MLP neurons of a small language model. Each row is named by its layer, matrix (gate and up: input weights) and neuron, and shows model dimensions 32-159. Each number is 200 + 40 x the weight over its row's rms, rounded and kept within 0 to 999. A neuron's up and down rows have the sign that makes its largest values positive.
After each neuron's rows, "fires on" lists the tokens most often at its 100 highest values on Wikipedia text that the model never trained on.

L5.gate1649,210,189,223,181,163,77,263,198,220,159,189,145,189,179,134,187,200,166,210,93,185,198,156,179,198,192,161,224,245,153,212,221,184,241,272,249,122,248,232,237,178,134,245,184,183,237,206,195,226,221,182,172,178,203,160,167,215,204,211,158,171,167,155,194,177,241,255,261,202,160,194,293,129,176,192,210,263,275,164,204,227,174,264,209,215,186,227,188,233,170,159,209,166,140,184,183,251,234,208,242,231,201,184,177,230,185,194,173,150,198,173,246,190,244,190,151,168,201,197,166,200,234,202,220,157,223,188,226
L5.up1649,263,213,172,117,202,143,267,208,267,171,229,171,152,161,184,228,205,223,188,128,173,274,200,208,215,188,145,231,195,207,225,168,137,189,126,240,183,246,207,194,156,166,137,185,181,223,230,233,219,205,213,168,213,242,230,203,83,184,195,141,193,172,194,281,219,212,161,243,166,224,215,212,183,207,189,229,225,229,197,202,184,193,197,264,177,227,147,210,200,201,191,162,229,213,201,179,221,210,242,252,210,288,194,202,217,247,199,232,202,151,121,231,285,206,272,140,270,190,248,187,225,221,216,180,241,236,206,212
fires on: "er", "or", "ar", "oll", "oc", "ell"

L5.gate235,184,171,207,159,303,193,180,155,169,228,165,210,112,192,195,153,197,215,159,150,212,258,311,172,222,229,182,135,183,236,221,244,199,295,198,199,149,200,233,209,204,235,216,134,216,233,160,227,284,220,231,230,189,180,105,188,186,228,131,216,154,229,203,203,115,173,220,244,211,177,194,205,252,148,207,269,172,274,163,164,250,194,214,202,189,236,139,135,170,196,198,173,171,158,208,162,159,175,189,167,141,167,185,187,207,181,251,114,94,195,223,167,129,181,255,213,193,176,202,244,149,203,131,264,134,205,220,145
L5.up235,211,257,260,201,269,241,234,197,237,180,200,211,209,254,218,233,262,236,198,192,199,274,191,144,223,120,173,160,214,213,195,207,260,215,185,186,196,151,212,204,251,176,186,182,216,213,229,131,184,197,233,121,186,119,134,226,232,161,153,141,208,242,198,163,157,191,180,201,199,216,216,172,271,274,265,214,196,317,250,158,225,182,153,158,219,241,205,211,227,159,270,169,185,160,198,202,188,216,129,153,227,207,136,214,192,202,179,189,150,248,244,170,138,161,176,134,221,167,235,149,110,198,169,196,135,237,170,190
fires on: " |", "The", " A", " R", ":", " The"

L5.gate453,193,175,163,229,163,179,128,202,236,173,193,234,123,249,236,199,202,173,160,294,186,145,260,202,150,178,217,247,189,184,191,253,117,297,216,254,265,193,218,261,158,186,217,212,180,213,200,185,173,229,216,207,167,217,239,169,225,179,223,180,182,188,236,308,268,200,166,227,163,264,194,210,188,232,137,267,160,197,242,244,198,278,179,162,211,273,193,193,205,225,148,155,140,186,143,227,203,157,292,195,151,239,192,192,146,161,157,267,210,199,190,171,225,136,214,146,209,152,194,213,155,305,179,133,192,283,228,205
L5.up453,211,228,267,206,196,191,193,305,289,243,198,180,199,196,244,267,105,123,195,193,241,162,215,204,122,196,172,161,217,221,190,213,227,185,261,167,201,262,170,216,194,170,177,169,172,169,197,207,178,217,188,159,231,191,262,228,224,180,241,185,203,198,40,211,172,151,230,239,249,243,136,219,183,194,195,141,262,148,217,147,194,218,221,206,207,157,129,138,106,198,168,196,232,200,177,151,164,266,197,200,257,262,200,140,226,213,167,207,205,210,259,293,219,259,165,153,232,194,166,142,206,198,138,172,194,120,209,253
fires on: "re", "er", "on", "or"

L5.gate121,154,156,240,219,237,146,215,189,222,152,180,156,159,256,193,200,213,287,232,154,218,267,313,180,152,208,147,149,174,246,202,153,225,254,125,195,141,182,317,200,230,205,213,266,159,175,166,207,228,211,201,165,255,243,201,175,257,204,212,160,171,244,212,189,172,195,208,170,193,156,160,303,204,228,123,182,237,219,188,183,189,210,160,197,258,179,163,189,238,251,202,175,172,242,241,224,208,150,200,237,221,130,249,271,205,182,180,127,258,199,181,224,255,217,271,149,183,202,168,260,267,189,164,234,157,277,206,192
L5.up121,185,273,305,267,215,191,193,190,210,139,142,254,145,188,193,133,199,166,202,196,157,242,292,139,185,239,186,218,122,213,173,194,178,217,234,195,269,146,170,174,233,193,245,256,210,213,203,197,186,201,209,142,219,237,223,149,200,202,173,225,269,196,203,252,177,116,224,134,196,208,171,198,177,232,172,165,214,170,180,225,108,242,228,176,231,135,138,221,187,201,194,193,236,254,208,256,183,308,177,203,219,238,214,218,233,179,189,192,151,188,210,193,221,255,190,208,231,174,201,224,257,206,168,232,220,214,190,204
fires on: "E", "P", "O", "A", "M", "C"

L6.gate235,165,245,180,214,171,225,234,252,181,171,209,230,153,189,195,191,271,128,276,190,189,165,243,176,134,165,189,193,168,192,208,171,179,204,201,191,175,188,151,169,186,83,157,255,216,137,203,224,226,246,166,186,168,184,168,199,220,153,204,201,230,200,247,168,221,229,157,242,234,128,244,197,145,230,209,152,177,174,217,157,249,159,166,196,129,243,179,93,133,164,276,247,123,124,161,156,205,157,236,275,169,208,162,209,200,213,119,146,159,254,176,187,233,149,194,222,169,254,218,278,131,192,162,176,224,192,251,231
L6.up235,246,206,166,169,226,186,238,204,145,205,122,188,280,307,202,160,306,293,260,193,218,271,245,201,245,221,136,178,183,230,181,149,162,238,192,197,243,249,177,220,208,152,200,235,208,190,213,183,212,206,203,204,186,277,228,234,210,216,196,197,193,202,182,185,209,249,243,157,186,161,213,169,182,160,175,183,173,136,237,148,129,218,193,219,204,112,240,203,221,257,195,192,195,200,192,173,246,221,159,195,183,155,230,214,198,255,157,270,212,254,192,160,166,192,271,188,171,207,210,163,195,183,270,225,224,227,221,207
fires on: " all", " of ", "le", "n", "et", " "

L5.gate246,197,163,200,167,238,265,214,221,176,197,204,167,223,102,217,244,195,184,180,267,229,178,242,150,233,244,151,202,282,175,167,238,222,206,215,237,136,187,173,202,191,163,253,175,189,197,179,163,204,172,200,247,241,195,169,181,169,230,158,172,127,203,215,233,191,257,297,126,191,215,284,235,214,185,295,204,161,207,189,139,167,221,166,201,255,238,275,192,219,237,193,149,240,187,232,190,200,183,162,227,198,245,199,207,144,187,161,230,224,151,200,251,179,173,256,136,164,229,184,171,154,269,202,178,267,277,278,194
L5.up246,256,217,197,206,236,207,230,301,257,232,119,162,240,138,164,267,212,211,188,198,227,160,155,141,220,139,120,232,209,196,125,186,144,206,164,220,164,224,211,206,213,166,185,180,255,244,265,149,178,208,76,175,198,224,181,154,179,226,176,245,213,204,208,162,152,207,203,209,222,258,124,210,297,213,177,191,239,173,235,131,221,175,142,237,202,173,191,205,261,174,199,173,249,169,204,132,166,211,168,124,213,220,239,197,172,231,182,193,210,226,220,225,285,242,178,199,221,187,100,176,219,283,196,144,192,238,157,235
fires on: "er", "y", "or", "ers", "s", " footballer"

L6.gate254,194,130,191,186,224,205,162,196,190,181,156,215,228,211,235,250,210,212,251,219,259,251,131,192,198,157,206,226,160,209,204,186,134,207,168,233,179,251,144,205,162,158,130,269,262,191,185,226,166,257,218,231,261,186,162,188,214,217,221,214,254,185,261,145,191,240,184,217,190,219,235,209,179,198,231,172,226,193,185,193,223,192,194,191,228,231,157,183,216,216,196,145,264,181,115,190,198,282,218,181,204,205,172,193,179,211,209,227,167,174,184,186,166,225,144,178,223,168,244,204,148,224,149,301,217,150,238,226
L6.up254,218,174,247,205,207,207,159,211,219,234,169,234,199,196,248,241,158,133,161,131,169,183,190,230,173,199,219,171,201,228,223,189,193,255,248,159,161,262,161,260,149,238,200,200,144,197,277,229,183,231,191,115,192,237,190,260,211,208,162,108,244,222,170,187,151,175,249,197,288,169,249,198,190,230,220,232,129,198,219,194,145,196,171,132,126,199,218,172,192,177,216,229,191,199,181,182,267,229,160,183,245,193,129,185,208,250,156,213,218,305,238,199,146,157,141,166,189,213,184,228,216,239,282,167,165,185,205,213
fires on: " ", "\n", "at", " (", "ible", " | "

L5.gate1646,169,142,196,221,131,232,195,208,222,122,154,215,221,158,197,266,172,195,203,212,158,225,194,205,183,232,171,287,172,194,172,230,231,177,193,196,195,113,198,178,174,185,201,189,255,245,203,220,210,193,268,201,176,259,225,117,157,155,148,175,137,202,266,189,125,250,261,204,245,244,168,273,189,201,190,223,161,193,193,290,168,129,227,187,184,199,199,219,189,242,172,219,227,163,217,230,210,128,143,122,162,152,198,151,160,244,235,201,190,167,154,287,178,239,295,165,230,207,211,137,189,226,142,236,257,222,221,219
L5.up1646,140,175,160,272,120,152,248,177,235,190,66,165,197,200,170,282,112,288,191,232,165,163,247,176,157,132,261,186,232,162,194,144,195,207,190,203,194,195,207,244,185,144,233,208,220,113,180,199,145,203,103,246,176,173,243,116,244,206,182,227,197,168,211,146,200,257,137,181,206,201,206,221,198,209,269,136,182,156,211,108,238,184,125,216,248,160,217,218,198,126,216,162,185,239,207,223,207,190,243,161,262,184,150,199,90,129,241,220,247,213,221,215,233,230,241,168,242,118,178,220,207,168,225,242,186,226,186,204
fires on: "one", "er", "or", "ou", "ide", " player"

L5.gate2028,131,196,185,148,176,192,201,196,223,251,184,181,256,183,194,209,162,234,198,234,150,266,168,212,144,183,195,234,197,193,177,134,177,190,147,152,220,194,107,225,191,157,215,194,241,212,219,162,139,223,175,207,201,250,272,201,186,216,199,220,165,164,170,185,198,208,245,241,202,136,213,264,220,209,252,116,190,209,246,194,241,215,154,261,215,189,162,235,157,223,195,174,146,194,268,307,197,172,266,205,223,198,233,124,164,191,203,238,166,180,151,242,186,142,209,163,196,211,232,226,172,226,199,188,183,204,255,163
L5.up2028,237,136,166,217,252,237,165,118,213,244,160,109,218,234,301,187,201,223,217,207,209,158,209,157,245,293,236,182,126,213,165,145,248,203,160,236,250,175,286,239,198,306,186,211,206,241,185,210,266,233,180,186,172,153,153,217,175,203,250,239,205,182,213,195,246,194,217,194,217,261,215,232,164,180,234,233,224,203,310,282,231,185,209,222,283,153,214,182,196,170,126,230,231,215,157,303,187,189,143,178,199,237,231,194,242,142,206,202,198,199,207,223,173,200,202,189,151,216,254,191,204,197,210,178,243,201,211,204
fires on: "ass", "ic", "g", "our", "ady", "ip"

L6.gate1285,245,260,172,123,227,157,262,183,220,154,181,210,203,185,193,228,206,249,252,177,249,261,186,198,132,190,158,250,148,174,281,139,154,251,237,163,150,170,182,260,223,173,198,264,182,116,237,232,167,161,202,171,164,203,209,248,267,190,186,136,147,220,120,213,177,172,199,165,233,177,246,193,226,124,238,225,242,112,274,209,228,220,209,178,237,149,259,249,188,168,228,159,275,186,178,219,167,189,185,206,207,232,202,166,217,162,247,266,213,160,206,148,156,228,237,300,182,243,189,237,284,230,212,174,178,178,216,153
L6.up1285,226,230,182,189,214,212,113,194,193,155,184,188,186,245,215,196,224,288,242,194,226,320,171,169,137,186,183,187,204,266,243,156,215,166,166,217,207,217,172,278,174,188,200,225,204,109,245,143,163,213,228,200,212,186,201,217,150,235,154,123,256,165,165,150,287,210,218,249,279,154,170,232,294,175,187,176,209,176,192,196,208,254,162,125,224,184,204,160,137,221,224,240,245,98,155,243,217,166,274,210,219,169,168,229,237,217,234,263,203,196,198,171,253,138,181,181,210,212,227,180,298,187,256,222,148,182,188,161
fires on: " to", "'s", " with", " for", " from"

L6.gate784,238,166,186,170,195,175,126,206,253,150,217,142,151,180,173,196,182,208,230,255,214,181,279,201,214,233,244,144,167,186,209,175,254,212,232,174,226,196,247,193,218,303,123,247,228,187,289,241,231,169,222,172,189,196,177,171,216,189,200,197,270,112,104,166,170,220,241,170,204,182,144,192,184,309,292,269,176,193,201,276,182,201,178,257,189,236,134,102,152,243,233,228,212,190,191,201,231,269,234,238,268,273,168,215,229,245,191,124,194,248,250,262,241,249,263,239,130,198,176,303,117,217,187,145,251,215,191,271
L6.up784,181,243,229,289,222,215,262,214,173,180,163,161,156,193,198,127,135,231,148,229,211,189,156,165,189,158,147,234,207,204,168,256,241,180,121,215,220,218,229,160,159,181,216,216,171,180,227,187,236,178,227,194,177,173,175,176,194,195,186,180,168,215,218,192,226,161,262,191,215,202,172,160,178,215,124,282,129,220,146,147,170,221,232,230,221,237,177,175,152,261,199,160,191,242,94,180,95,181,194,211,115,247,89,192,226,140,239,176,131,277,235,201,223,211,196,193,169,211,244,269,212,277,213,112,190,209,156,182
fires on: " | ", ",", " ("

L5.gate260,194,135,181,219,221,210,201,209,203,199,198,230,256,214,242,144,198,267,210,209,237,98,237,199,113,212,199,243,237,240,133,151,240,177,168,180,191,215,203,270,209,217,165,153,179,183,214,216,117,172,186,234,200,206,184,151,315,186,140,175,213,111,196,240,288,229,199,245,202,210,214,163,177,172,182,234,215,234,135,168,248,175,232,191,172,184,213,196,126,182,219,176,238,233,180,200,234,255,273,227,261,199,119,222,216,194,284,238,259,215,174,183,253,185,213,245,192,118,174,251,199,258,161,216,197,232,228,188
L5.up260,250,236,178,166,153,202,194,174,285,199,156,275,220,196,185,205,168,161,176,174,234,183,138,177,235,181,129,226,218,252,257,200,241,221,202,193,176,206,245,266,239,179,180,166,230,217,253,251,150,154,202,125,199,232,215,169,152,200,187,182,82,174,249,208,212,212,153,191,152,177,191,188,171,198,215,249,227,260,177,156,226,183,217,184,196,202,185,195,236,195,88,195,240,223,207,196,248,191,264,204,172,258,155,255,181,242,210,235,112,138,147,144,165,188,270,124,135,219,186,188,187,193,206,215,252,185,212,227
fires on: "ec", "s", "er", "oc", "m", "ath"

L5.gate132,230,171,217,220,196,225,196,208,153,182,177,137,178,234,268,244,153,128,224,179,227,201,245,236,231,240,180,180,121,231,181,244,241,238,132,207,199,206,163,230,225,242,147,236,270,215,167,177,278,205,236,197,184,207,148,231,185,155,252,147,265,218,164,219,185,269,157,204,194,226,208,160,206,229,176,196,157,212,144,243,175,154,120,125,274,192,226,193,254,146,227,194,181,205,202,182,174,193,239,294,232,202,185,197,185,142,196,178,200,200,159,194,203,177,243,162,238,282,186,269,235,209,168,239,154,212,163,171
L5.up132,199,164,255,221,227,141,231,206,241,293,217,241,135,202,242,181,171,205,157,232,223,207,262,233,242,214,257,140,216,141,133,235,224,253,228,219,184,225,185,211,173,195,195,242,243,230,222,214,178,208,199,194,196,244,218,192,261,176,172,158,239,176,174,210,171,240,166,144,231,214,237,197,197,138,126,155,187,196,200,175,170,169,196,164,260,194,248,184,288,224,189,225,237,138,248,191,251,260,152,193,247,220,217,173,141,234,209,96,233,232,148,211,206,200,228,230,248,189,189,188,175,180,132,208,142,231,136,204
fires on: "M", "C", "S", "J", "&", "R"

L5.gate2009,157,213,218,171,198,193,127,141,236,162,181,224,259,246,234,221,173,168,229,169,240,170,196,176,231,199,230,245,151,227,202,148,254,182,194,203,195,226,178,218,225,212,237,185,293,219,227,175,195,137,119,174,228,126,137,198,260,148,212,232,134,241,200,211,151,170,205,225,197,131,203,136,225,200,155,155,178,256,213,218,139,229,209,232,129,233,243,191,168,226,217,163,171,185,281,149,257,210,205,254,214,178,160,213,210,208,245,178,212,133,185,164,152,171,245,198,167,192,186,132,194,200,215,139,263,265,163,251
L5.up2009,125,267,224,197,153,230,243,206,229,227,185,216,226,205,299,262,230,160,203,201,134,165,237,114,182,203,231,150,257,221,128,220,247,204,207,210,173,220,156,175,267,259,170,275,214,199,260,162,143,242,207,167,206,252,195,203,209,208,219,156,142,204,138,132,159,207,203,237,193,203,181,197,221,202,185,99,238,218,120,148,207,170,195,231,201,216,212,221,176,188,197,176,142,254,185,225,171,226,261,255,106,206,199,202,216,263,191,180,226,211,141,212,216,161,181,99,196,219,181,173,230,138,140,206,154,247,157,187
fires on: "er", "oor", "le", "ough", "ers", "ters"

L5.gate5,217,201,161,216,248,197,224,202,176,240,210,123,198,207,148,96,181,239,195,222,190,281,216,200,220,178,228,227,152,185,194,199,209,246,156,173,227,174,160,170,176,207,241,120,154,150,252,231,216,163,188,216,241,178,148,162,190,192,217,166,127,191,155,166,235,218,208,192,210,229,202,170,157,239,256,242,162,177,181,169,186,232,193,257,189,157,189,222,263,225,242,263,118,231,185,227,261,130,185,224,202,227,219,251,201,164,190,202,215,162,233,197,247,225,103,208,245,222,147,228,183,206,196,152,149,199,221,149
L5.up5,147,242,153,229,186,257,109,249,184,198,247,207,215,228,195,145,242,244,206,155,224,230,192,133,155,272,155,196,168,157,232,191,199,229,262,169,195,132,209,189,191,257,228,200,195,189,181,194,196,267,254,175,213,238,122,228,178,185,202,165,200,205,249,171,160,170,160,189,191,215,202,179,166,225,200,265,165,180,176,306,229,274,171,192,108,222,189,293,193,235,214,201,210,219,193,197,184,201,260,172,195,160,244,170,213,348,223,229,208,190,190,176,254,183,243,215,282,234,197,168,128,150,209,248,186,226,281,262
fires on: " | ", "'", "ic", "ey", "3"

L5.gate52,225,172,156,321,204,108,197,188,211,180,187,211,129,215,233,288,175,132,181,240,211,132,163,254,196,203,189,248,119,194,208,239,315,219,221,234,200,200,193,161,188,185,293,200,202,174,204,187,222,186,145,172,145,159,215,219,218,169,178,253,240,169,224,165,277,228,197,216,115,217,156,160,199,217,217,191,250,186,174,244,212,178,219,209,155,203,216,231,157,207,232,126,269,166,219,211,138,263,206,160,154,196,173,172,181,197,226,197,161,173,206,185,197,226,219,132,192,206,179,198,165,179,193,207,128,220,214,178
L5.up52,148,180,265,204,160,204,170,187,196,244,162,160,198,151,138,186,245,241,224,187,207,251,171,231,253,216,236,224,213,190,168,190,175,167,219,204,217,163,189,120,273,227,214,196,139,212,212,201,225,201,189,164,253,172,200,251,153,228,188,162,230,235,254,132,187,219,262,121,159,271,175,231,235,217,223,115,240,262,152,292,305,204,229,120,231,75,152,108,210,170,220,196,258,265,236,169,206,234,236,232,272,210,284,192,227,167,209,224,189,123,240,237,187,283,272,192,222,189,219,193,259,254,250,204,202,210,194,178
fires on: " on ", " On ", " in ", "On ", " until ", " – "

L6.gate481,123,228,225,205,196,175,215,248,209,182,194,183,158,202,163,235,173,223,212,242,147,234,260,215,203,232,272,260,207,194,145,252,185,141,167,208,213,250,254,204,199,166,194,200,213,296,223,227,157,192,206,196,188,180,182,257,222,237,252,208,208,266,142,173,243,215,214,194,208,234,176,271,238,190,215,307,152,248,251,204,219,200,201,191,222,222,167,143,170,188,206,228,169,187,263,100,190,225,164,191,245,208,169,224,131,173,243,162,170,200,225,190,234,173,198,236,172,262,208,209,174,108,167,192,162,108,241,130
L6.up481,201,156,135,294,209,103,158,239,282,208,231,163,227,163,249,245,217,316,170,190,216,169,152,247,230,201,124,226,234,265,210,145,200,164,203,131,160,164,159,188,178,268,266,205,182,196,163,166,161,201,266,161,129,239,186,253,236,174,187,144,160,201,230,232,191,141,157,180,190,170,183,160,215,195,220,146,197,207,169,234,217,134,177,184,235,171,206,259,235,207,233,179,161,215,194,198,228,182,284,167,176,171,184,210,153,202,87,319,237,240,167,121,161,260,294,199,226,213,208,107,151,274,235,219,195,186,205,256
fires on: "ail", " | ", " |", " of the", "3"

L6.gate1606,206,169,255,245,170,195,165,274,164,169,203,128,183,184,218,191,225,205,156,202,173,110,122,238,218,189,188,147,137,191,178,162,172,186,192,174,186,185,208,246,230,172,156,229,207,158,256,221,228,153,232,215,255,144,80,179,209,243,194,129,201,191,197,182,284,243,192,210,214,126,273,202,187,193,246,225,162,187,146,119,206,259,251,150,207,249,217,156,151,165,224,211,211,113,121,228,243,223,268,161,215,219,164,188,275,168,137,209,246,174,228,207,114,156,273,169,246,164,230,201,227,282,182,228,194,230,216,184
L6.up1606,186,264,156,140,222,208,222,219,163,243,154,206,184,224,185,157,152,203,208,176,223,208,167,215,238,173,132,180,231,192,149,236,242,240,162,226,221,213,159,215,172,217,263,246,185,174,220,174,275,210,263,196,237,213,207,200,155,228,125,211,188,165,239,195,168,173,234,214,135,193,205,247,182,203,205,219,225,201,257,219,212,212,173,186,154,189,216,158,230,235,139,225,177,209,153,191,313,224,181,166,188,219,154,121,224,206,167,125,185,238,216,204,301,220,202,202,171,125,165,217,169,182,179,145,164,183,238,200
fires on: " to", "\n", " | ", "and", "j", "ah"

L5.gate1861,208,272,154,187,148,226,236,248,172,253,154,152,237,186,150,193,217,220,147,246,179,180,179,126,119,254,160,211,211,218,195,284,230,204,262,218,164,172,187,174,201,338,194,230,231,213,253,202,191,223,192,224,204,224,171,150,207,200,206,168,125,233,197,223,212,214,178,233,188,174,173,178,224,180,150,187,132,246,271,169,196,144,210,153,163,163,265,233,123,237,129,239,219,220,199,185,227,165,171,251,176,179,189,235,228,186,226,203,228,247,177,100,218,205,242,262,204,217,165,186,188,149,174,255,181,206,195,215
L5.up1861,188,187,197,215,217,248,282,183,173,199,162,211,214,209,183,255,138,238,249,201,254,164,203,199,188,188,148,252,228,169,267,234,186,209,229,157,258,249,188,196,185,135,176,193,218,112,191,220,240,252,167,164,175,263,226,237,211,117,169,259,224,139,167,192,187,239,140,168,219,181,261,203,233,146,197,237,149,230,231,261,225,205,283,199,221,151,249,201,255,225,297,162,270,191,187,194,212,179,115,246,155,159,198,138,309,190,276,212,262,249,205,176,211,199,186,184,209,214,244,181,266,210,202,275,203,212,200,101
fires on: "\",", "—", "a,", "s,", ",", ", the"

L5.gate1681,185,200,187,230,198,188,177,182,176,154,195,224,221,299,215,203,236,192,214,210,184,207,206,212,236,174,182,214,180,200,185,237,279,200,114,222,184,146,212,161,139,195,246,234,229,116,146,184,158,229,116,170,189,294,190,232,251,253,175,196,164,242,202,195,143,247,172,262,140,197,190,257,200,179,224,254,147,226,271,192,181,139,221,232,229,164,195,171,201,222,230,238,203,246,210,271,228,130,225,72,144,182,194,178,309,207,215,268,147,207,213,180,229,213,283,184,228,204,210,208,213,266,182,249,183,197,165,211
L5.up1681,186,244,178,264,204,197,150,194,128,99,266,192,240,265,110,181,211,185,145,175,229,198,176,253,222,191,226,187,268,240,223,202,232,189,209,208,233,183,184,240,175,247,193,209,282,158,245,255,260,232,169,194,230,246,181,196,225,216,164,169,189,277,212,198,182,254,249,299,176,203,240,203,151,197,193,235,181,208,295,169,216,201,191,226,176,230,171,251,196,176,185,182,151,235,188,137,191,106,231,138,185,227,208,272,168,155,132,206,154,150,232,190,164,184,161,208,84,192,188,225,224,147,209,234,188,279,166,213
fires on: "h", "th", "d", "f", "eth", "c"

L6.gate1491,211,199,231,217,301,159,221,142,215,219,169,159,195,318,251,221,228,142,225,149,181,218,177,249,174,231,227,226,214,276,211,187,172,195,201,248,153,209,197,212,137,194,280,151,179,178,261,214,202,227,116,191,178,257,201,238,192,144,256,185,166,251,192,258,140,154,226,236,148,199,243,244,199,252,233,240,119,249,276,239,204,143,130,238,151,172,143,228,189,229,218,202,175,174,201,218,122,172,255,242,204,243,203,126,201,197,212,245,158,153,238,203,242,197,237,200,214,162,196,222,224,225,164,181,183,246,245,159
L6.up1491,201,256,187,240,255,270,199,124,214,220,246,183,206,200,147,232,261,166,161,264,142,230,171,234,246,197,133,236,218,216,233,185,205,199,250,242,233,214,198,220,203,159,228,256,230,197,188,210,188,175,165,197,175,235,183,192,141,161,239,143,170,212,180,205,157,212,220,135,201,155,184,219,164,200,202,165,149,225,230,222,229,207,141,240,231,297,242,210,201,180,164,262,258,153,143,195,189,246,117,155,190,248,212,206,224,255,194,215,196,211,210,287,202,221,208,198,284,197,151,178,254,184,185,246,200,198,206,203
fires on: "or", "t", "in", "eth", "h", "ur"

L5.gate1546,201,235,188,177,111,187,178,135,258,217,231,207,214,201,158,252,185,232,169,214,213,182,138,123,185,235,178,188,212,232,168,186,207,162,75,132,209,221,193,253,194,175,177,197,182,150,278,143,171,250,203,224,229,191,187,214,177,202,194,198,190,157,193,178,161,136,302,155,184,256,281,159,205,223,127,182,204,236,280,199,146,254,117,228,147,117,260,212,194,267,193,201,156,214,157,181,134,238,195,217,237,90,218,194,190,157,140,190,268,200,157,212,267,179,218,227,212,220,221,234,172,204,167,196,235,208,216,192
L5.up1546,243,235,295,190,178,230,156,221,254,195,195,210,306,232,173,201,251,198,257,174,182,291,172,201,196,217,136,202,180,132,190,189,223,154,181,140,212,193,189,213,162,110,181,214,216,140,169,222,174,175,230,289,241,190,217,203,226,208,137,211,152,243,202,212,211,216,289,120,242,253,177,144,208,211,110,227,254,174,224,235,230,247,150,209,133,158,145,227,199,175,197,214,181,105,154,240,266,175,197,185,226,196,279,246,310,198,168,219,171,189,187,242,193,237,196,240,207,278,188,164,165,149,256,165,220,177,245,256
fires on: "s", " who", "ers", "ants", "ists"

L5.gate1011,218,239,224,232,143,149,167,196,143,194,142,180,226,128,239,212,207,229,246,213,247,193,219,189,221,269,193,252,303,207,196,186,154,184,221,170,216,242,178,177,137,270,168,233,186,175,173,145,170,159,167,229,149,234,210,189,234,251,198,127,140,167,180,194,210,175,219,231,207,141,205,139,246,226,275,170,130,150,237,215,273,247,223,168,179,192,199,201,216,176,230,227,289,243,151,252,227,230,195,270,126,194,144,268,219,196,256,117,222,234,142,177,280,213,274,228,236,219,203,189,215,146,246,174,173,237,174,209
L5.up1011,172,153,284,153,222,159,220,229,250,199,159,134,217,170,205,176,198,229,204,183,197,225,173,171,182,165,226,243,242,175,211,174,172,137,196,196,198,179,228,207,178,176,164,205,208,177,232,268,215,246,229,247,183,168,237,187,221,226,167,203,231,230,205,163,218,166,208,163,176,216,270,214,206,215,222,191,229,194,236,194,221,200,206,180,221,202,192,156,264,168,210,197,255,127,183,240,245,211,150,151,168,191,156,213,200,274,153,214,179,166,141,205,263,136,162,221,221,131,219,135,124,210,246,199,177,168,250,239
fires on: " he", ",", "ing,", " it", ", the"

L5.gate612,164,120,269,262,198,171,170,211,268,192,125,214,168,114,255,204,173,208,185,150,230,260,164,176,219,240,201,191,154,170,221,193,220,216,222,176,228,199,259,128,191,181,178,197,139,186,210,190,246,202,203,154,242,185,180,227,298,176,129,184,178,148,130,211,195,125,254,230,247,186,209,159,245,208,184,242,234,231,177,223,180,223,145,197,203,139,153,151,265,165,237,196,264,168,258,143,198,228,134,182,230,225,173,183,178,218,235,184,177,171,279,172,82,152,208,147,253,177,196,207,160,163,254,143,217,214,197,232
L5.up612,224,222,211,174,135,196,175,157,149,187,244,204,192,154,164,226,147,158,179,284,209,265,260,140,205,241,288,202,220,306,135,181,211,251,260,139,211,271,220,195,169,106,188,233,239,258,195,183,131,213,160,163,198,203,174,191,209,205,209,206,241,219,173,222,172,233,218,224,209,197,235,190,187,204,280,232,179,168,168,180,122,229,157,245,184,164,272,141,220,348,162,230,165,193,206,210,157,175,189,205,168,182,184,255,198,183,201,214,129,222,200,242,259,220,234,224,161,241,188,161,156,218,211,106,187,174,198,184
fires on: "N", " them", " us", " me", " You", " B"

L6.gate1257,214,219,200,172,193,138,271,293,202,242,220,210,300,212,208,258,241,189,219,160,208,152,216,180,208,237,153,182,208,196,177,137,133,195,227,213,226,188,157,213,212,185,247,243,158,148,256,204,149,247,233,185,183,157,212,180,144,187,160,194,201,198,157,261,135,201,223,196,238,156,209,149,168,195,232,256,191,232,219,199,224,256,184,220,119,172,162,203,178,201,184,234,178,197,195,203,163,151,200,171,169,169,254,133,230,193,176,263,253,207,195,202,231,187,218,227,257,207,181,185,118,208,212,292,326,156,180,149
L6.up1257,232,244,172,206,189,245,179,202,329,186,250,202,105,180,160,253,137,247,220,159,212,221,157,236,146,143,210,258,167,189,127,194,206,136,148,212,289,249,200,210,214,202,163,170,230,206,226,122,235,245,198,265,194,230,221,233,227,170,182,246,163,232,126,212,135,246,169,197,288,242,235,166,206,242,188,180,189,161,203,176,246,253,186,155,168,249,191,227,239,238,212,239,203,202,234,248,235,214,74,183,252,116,215,217,161,187,184,225,106,239,154,179,215,204,178,224,204,170,182,164,235,247,170,175,254,221,213,228
fires on: " to", " of the", " for", " students", "ers", "ants"